From a checkpoint of a small transformer trained on Wikipedia.
Training: a variant of Muon for these matrices, 4641 steps.
MLP neurons of a small language model. Each row is named by its layer, matrix (gate and up: input weights) and neuron, and shows model dimensions 208-335. Each number is 128 + 24 x the weight over its row's rms, rounded and kept within 0 to 255. Numbers have three digits each. A neuron's up and down rows have the sign that makes its largest values positive.
Before each neuron's rows, "fires after" lists the tokens most often just before its 100 highest values on Wikipedia text that the model never trained on; "fires in" lists the words (lower case) most often at its 100 highest values on Wikipedia text that the model never trained on.

fires after: " the", ".", ","
fires in: "united", "for"
L5.gate901:130125128123129177125123137154157148144139099124089128104148110082132133120099067099092125176139100139096118134135142143157111099129140115112137132122141101140108114162118126157121142130117120152125138114085139166172175086088100145120163130082129123169114125105160118147143120120127134116102114138127086129162110174112169154103104108133125134140139139143118150158111108122155122127115
L5.up901:126143104128146159175159127115171152138123144184111133135108143113128079127080123128096120143107094139165128073107132138099124118120141149146136126062112177134109110113131114136130147126142138134135140171062141129113186144142108176138110097141162128100128160094101116161090113151133091100133131136123097118094147143140143115113064077147132154135133137120116087121148135092098130112126

fires after: ",", "s", "-"
fires in: "and", "website", "but"
L15.gate327:136168122128132092106157163148124134141109068132114096096105100119142110119118111135116109111091154099123157160112109134119144094180145153124112142098123137073145120164138085118132136107127104095135162141122168146168126135132064141094162139143117146147103119109114135098101167129169128137139112131120141122134123150116100125130126121139172111159155105126134123100131069071114121144130
L15.up327:131171104163108108111134141137093138144124107095128139109128145108120079119141106130124128145099137126088101179108095126165105120154111089085110127155148152111132100152112119116108126158148140123148170105147088136178106120118076116123144120120127132159101167066130132090175128109116124161143159124123124175112128111150126147122159150100088115175135122148122084131154142127128111105184

fires after: " New", " for"
fires in: "york", "rock", "string"
L6.gate402:133127123141159144169099145163158109139125175125106126085144114140115153142119138113155115118169114102126126157154120078096152180096107124127151149119153093100133125153172138106133122142160172144149105105112095150143137112121114147094141121133166113085127119111160115136164082131138113142129140169129131152189120152104111183093087101119127101159157144140113129125141141121120174135139
L6.up402:168133168122157158149123150165125127130161147104138119081139101125117155119111100107165079109144128106150112116118129099121173167110158109145125171147155087103098165159130136072084101102156104113121089134096163143111156156138146148134119121099103117086107147106140116147144086130111100143114084095153083178144136158124130157151115110136077114109096141145108139105118138142133151109089

fires after: " the", " a", "The", " The", " A"
fires in: "film", "video", "movie"
L9.gate9:134136145124148124185134134136092106135144129089093130144146104127097131159125124132152109142100104114106154127154142100161114089080158109102130135122149144157138099132068147112116112119093120129159180099136163159105161125145154129127100111119172131116124142113145142111107122083127090120115142138145085149182109138126097179147160138097151115144144114096126109103121121147130116154125
L9.up9:094155138136109107120127158143133109115139138136085107108136118151161132117134129099136176131114161161144116105136106134164156119106150117116126089107163160149110105147079127118137106084126172147099152096118152111095123145145147103130126146147151157173111129126128157136164142096115109119155124179150130142164146153144147171113138131137150115093140143102106070135086158131127145104182

fires after: " the", " The", " 15"
fires in: "second", "first", "third", "fourth"
L5.gate824:110090129159087122193130166093111123090143153143168146138171124183105120150090147154153136107152097120145124117147092100126157080128151112091130123126118155123118149144090110127120130193119143143130142121103134173073120103109129118089157151112155098171102112076117143147154129131141171133155177079147121136137156141119140180114123185149101160112165153126091119143133152110116146114136
L5.up824:134137144121166102166109077158135130151104172153120127159102146117137149093158106120100125140143148122150118110082114130127078160135112119151116101158132119124114135109167128114115159113126076124133141109101130147178140112174154110106111136115137119111118153120128179123141108099190126154105163162123157143157125145126148135131123081100118065131118114167126147138138078108162095161125

fires after: " the", " The"
fires in: "second", "first", "only", "third", "fourth", "name"
L5.gate343:103144109121151097099116117153100153140114172150127142151163128144122173133164139143114183151124123141152154128106097164167086120159165143141108107108141160166164127083145109137114129139080125067140121111136165149117134119146113083135166128146133136123117118135138137144126142157142158142097180118127103135112153141100136148109152154123124057143121157141123154158144115117118132096099
L5.up343:113126137146126125111136072162124149111113133153156159161120084101143107133107114113078109122114157145114160134147138153154144149104097125119112152113132163131144114130123064163095147137107155104094125126105159134103125132132122094116136094129169106143109144096067120129150160164134127177106139131121112172158107143144122110076150106151112119118169181171125148153138117118154123124135

fires after: " well", " such", " on", " known"
fires in: "as", "for", "including", "to"
L5.gate596:148136137111106118163120151136122120149160129145115147121142123127131158082122103143125123146116181145130142137174110090182160126094109114107118132108113161146159174111115121123132118131134135089119125116133123099133079123136182171109106113073095115115121157131100122104145091138145096131150151146140109119136136126092124143139124157135136091135171131084132147141139138142089146163125
L5.up596:142133154084112141164136117122153133116170157107118131148079131125134142136157088156176135115123134110142142131144099110118158083100123109138115087135094116155125162117113133105120154114138073147149094089094136128117136151123176166115126150103121111079146143136152146123127071148114094135114159104084152091191175155082130172141142130129177089069137136058132125137134142140134134108108

fires after: " New", " North", " of", " San", " York"
fires in: "york", "carolina", "jersey", "francisco", "city", "vermont"
L9.gate340:109171121140177114166118125158140159120186137126106129109110178142107141125116132136137124131138112063166111116111154130130174146130115163136120141176101093140135109128127131122114129122117121118112147160078144148125144144176135137140126100094145117116115143119136129105120122141072113144110098148135118137099115131097103109104151103081127120074145144147109129091150135153125112151157
L9.up340:137110157153175131136184120134137153166121100107093144105145096134109150160129176160119086134095114145124116125154092118132108131119118113150110109111118198129148193124123138126125119068124129124170137097191147150135110097104140134110113157148120134115108143177124139130128125160117106149145141109146113095150116146105152128129145143150099149138150121107169137122117125097136151118144

fires after: " and", " of", "'", " in"
fires in: "the", "and", "his", "its", "s"
L16.gate717:097124171140146101148115117141150096144137165111097174166096177161105109135086095121113115160158182148135113103172135195121134111162158150140082145125101107144138154090124128101137117137096090098162126111122095104149120124110114145160096116116101144157116166114129148116101118157160108127137135137079089134124146121129159111139135099092139145150130126143083201136149119136149107151152
L16.up717:115118131087131124113154121149168139099137127150151136145140078169079120149116171154138138123150126121103134113087144178089104100122149115156105132137121132158123142139123125119085156105108171152129185151135123091140136131144103156129112121137125137134145104154101102145128152136129149130162121130080136122175158129143108153141132096135136133143159120132124087066137096162152085093143

fires after: " of", " version"
fires in: "of", "the", "this"
L11.gate939:175128119186134119101151136122122116122102131120095127154122133136118154124149138117150121156107174089155120139160097119167121132092114110131138158152136141102137133121119155128161130112105104160124099124105125157149169127142119125163097114087144121129162149099126102107133112173139097109116133103099101110148186107153132103123162178135114132082157146138114187086116119084129175148157
L11.up939:115121117168145085136120133137118099102112141101127118120127131117119082146131134113140134152175114109145120123139097124122123120101140109164097108102086160113069134111120094097048114095104148120105089167136146092120132146168131123141090128144140077125101179087188122150133182120143172122092106147137134113109138132123108155152114088169129144144182112125166119158103159112152140104071

fires after: ",", " caus", " ", " led"
fires in: "with", "causing", "in", "to"
L10.gate518:119118130135134114118106178122114124112158118127129119149158150135121131134116138133129097126132127110094172113116129143147117134150129133114134142166158097109187093152140146164132132105127135151139093166101095136145101131186106140122129138133128166096099137095094158109093170115140103131149173130128159159150077124174144111136125129139130084112163135080119112113138162114119122103157
L10.up518:136155081145125162139112149121112100154087136131144137136117130124113119154135127116143154115119129153140122141163081128096095103108104156157130134142169133118120145139129092138123150183120110108110091147146106132158186128092141108141189124108112122133105134157117151126127124101123104129170143100110084125138129171131125160115115093095158122145126094126154107086083107137158119169089

fires after: " |", " the", ";"
fires in: "1", "previous", "original", "2", "only", "c"
L11.gate69:112122108092165088113141142118112129126130121138114111148123160149077099110127110141085127156160105182132115125143141141125135108119170151149082138108079139136143096112140086143159141134122165120107156111151132144157077119136090102128127161097147145134134141109129137164134145111137180156121173138128124119107154139131102130086119120110133118129110118082175116136144118058107159159101
L11.up69:138124145126099121138127178155158102104125169206134126151093174100107143121125156115154169128092144099097119148121148105127183112117147130118142149114140162143115146122124130170121103110134111133100159155184125152142144141111152141120089177162110136140066129120133132117184138131124115094149107110155084102059165116154122099123125126135087121128140130119157118130135123130168138140086

fires after: " a", " the", "A", " A", " The"
fires in: "early", "known", "few", "small", "short", "brief"
L5.gate132:101091118131160124171137123110129091102093165133106124135146131098084094120124146113116151120134097157123141133116106170151161085135109142138130137144125164131127178126123156102091151111182133126144111160128138134091127086139131106080120110123145138111105142120130161129138116145092150084124155160169114152138152132096134124124167152136107115140121139158118101095139102107141111178117
L5.up132:117129105101119113152094098178133131114116132148133155180125116134147082145118104090122125161129081149160140124087096144146137112174123149140118102160119146090124142112102180119096122107137149101133082098109109169111146081149133091077134129095104162118113138116127187133160104146111185120176086172171123137128144134105133126149145129097116121119104119168156126106106096107104113140091

fires after: ".", " (", " \"", "\n", "-"
fires in: "a", "at", "as", "according", "to", "into"
L6.gate504:113118112159130130170132114122149152107144157131149119185191111134165134151100140158152107136118090179116129125099095106142142110139124127136126135138127162120149162134094177144124122130130141101139147113110157130131120108146115148137159084124118121128138179110112105128152158112154126153145120129124144122115114130105129123125151169171132122146142113181145101122145128156143146134135
L6.up504:172194139124157113152136134144162119111103144116135086127129145146104124149146132123156111197140135143122110105120158105122153154155105179109138119144114109114184117112116175102149126144108158071158091178102149128124112119140136160131155089156094141158165155112137159119131107096125157120116110151111110116138073126170115135130124100128126152120141105136130148138126113132125115146145

fires after: " the", " The", "The", " but", " all"
fires in: "first", "only", "previous", "the", "next", "final"
L6.gate876:094133116095102117138144149153125128114097119163146135127134170115119172095122094149114069151126049150171118138104140141162139069120091141143136136112084138112151172152120135089122133107122134083147115147165114162159084120151100120138176146158151133139118138113136155112077126140160179110104123086134156162151136149094085140106142104113150131170121119156119153174142110116152145149113
L6.up876:110084138148129092169098109121135162095095110139136138138137144077097118127107099144125124110129130116145091104114159141099094124118146128124135120164115117088154170097103165130093075112157108136124082135097100112140124122120102177101115097089139130100123150155151126123119137126094157105138165144155190098171128144125114120153136102125142081136091169130130140143175145104134146103103

fires after: " for", " in", " a", " on"
fires in: "the", "total"
L9.gate165:125128080137135125112109137129167131087117113115122145121119142144079165107101107118088102092093115186120095109133100130126135131141143116141156149139096110135109111125123115093080128129095089111078139120147157151144154115111093108107124150123171140104156147161137144119154111158121126137116145135158104134157080139134104120109140121141115116197142178116101144136134084184151101096132
L9.up165:135131159096165133162158145121105135142140132123086152116104126145137121134116133093091144123164171112117078133121154130134160132159071125151094158116156095127130119166125121142074139116134142127113112146103107135156112097176170142105102117139139123138112110123113135126122116136131102138143145096115100160129095116122156169102091109093089106150150119124184163119129161136094129104136

fires after: ".", " ", "\n"
fires in: "after", "during", "for", "following", "at", "according"
L13.gate525:178112154117123127111103162146180135193120134129128139126126128139113124125127116107128082114121106122137135116097136155117136117067107152111119105135138140157195182132112121110116154125138138204122154118130107147128128127152170079137123119142159078159148134095130108144154130111127162122153119152096122097146161159104130156094153124158119161140132123149139128127123121049107175109131
L13.up525:130117119148111088124094145105110101087117126147096150151119111109161157152102170152120092140110103120166151125152127107126127106134130159161086105116126137106102128168153157147118124153111130169122140110161180162152121138122118141122149114106125052108184143120156131057117135179093124140141143122121122122148110152127148130139104132130117174131154143146102128184137132140117121147106

fires after: "rum", " Shu", " Cole", " Rand", " Blade", " Fox"
fires in: "grumman", "shue", "colemon", "randle", "blades", "foxen"
L11.gate786:119158135136159138120134154115079152136151135143128173142183103116125110140128138179170141133126137137128110124153106099149135100073149112091166163122119109128101160111093149092140156133110124142105113154101140099139124150125139112140101166109146118106099109133074122120148135098107130168151169122111139166109123076125141135129093112131124140111138177131121104126153120141125138078138
L11.up786:122119110094136126148118150147155124102070111153076151130159121109118149110143154100124120114129140130117112101117140147124106127159158130148132110151131111142116165139142178189116100137108169138111149102134169154154180147135115120123125167120105083102094150125147146139148093134102149163151148105131150123159140137098123146145131115135110136112121166161143168131119085178082131099128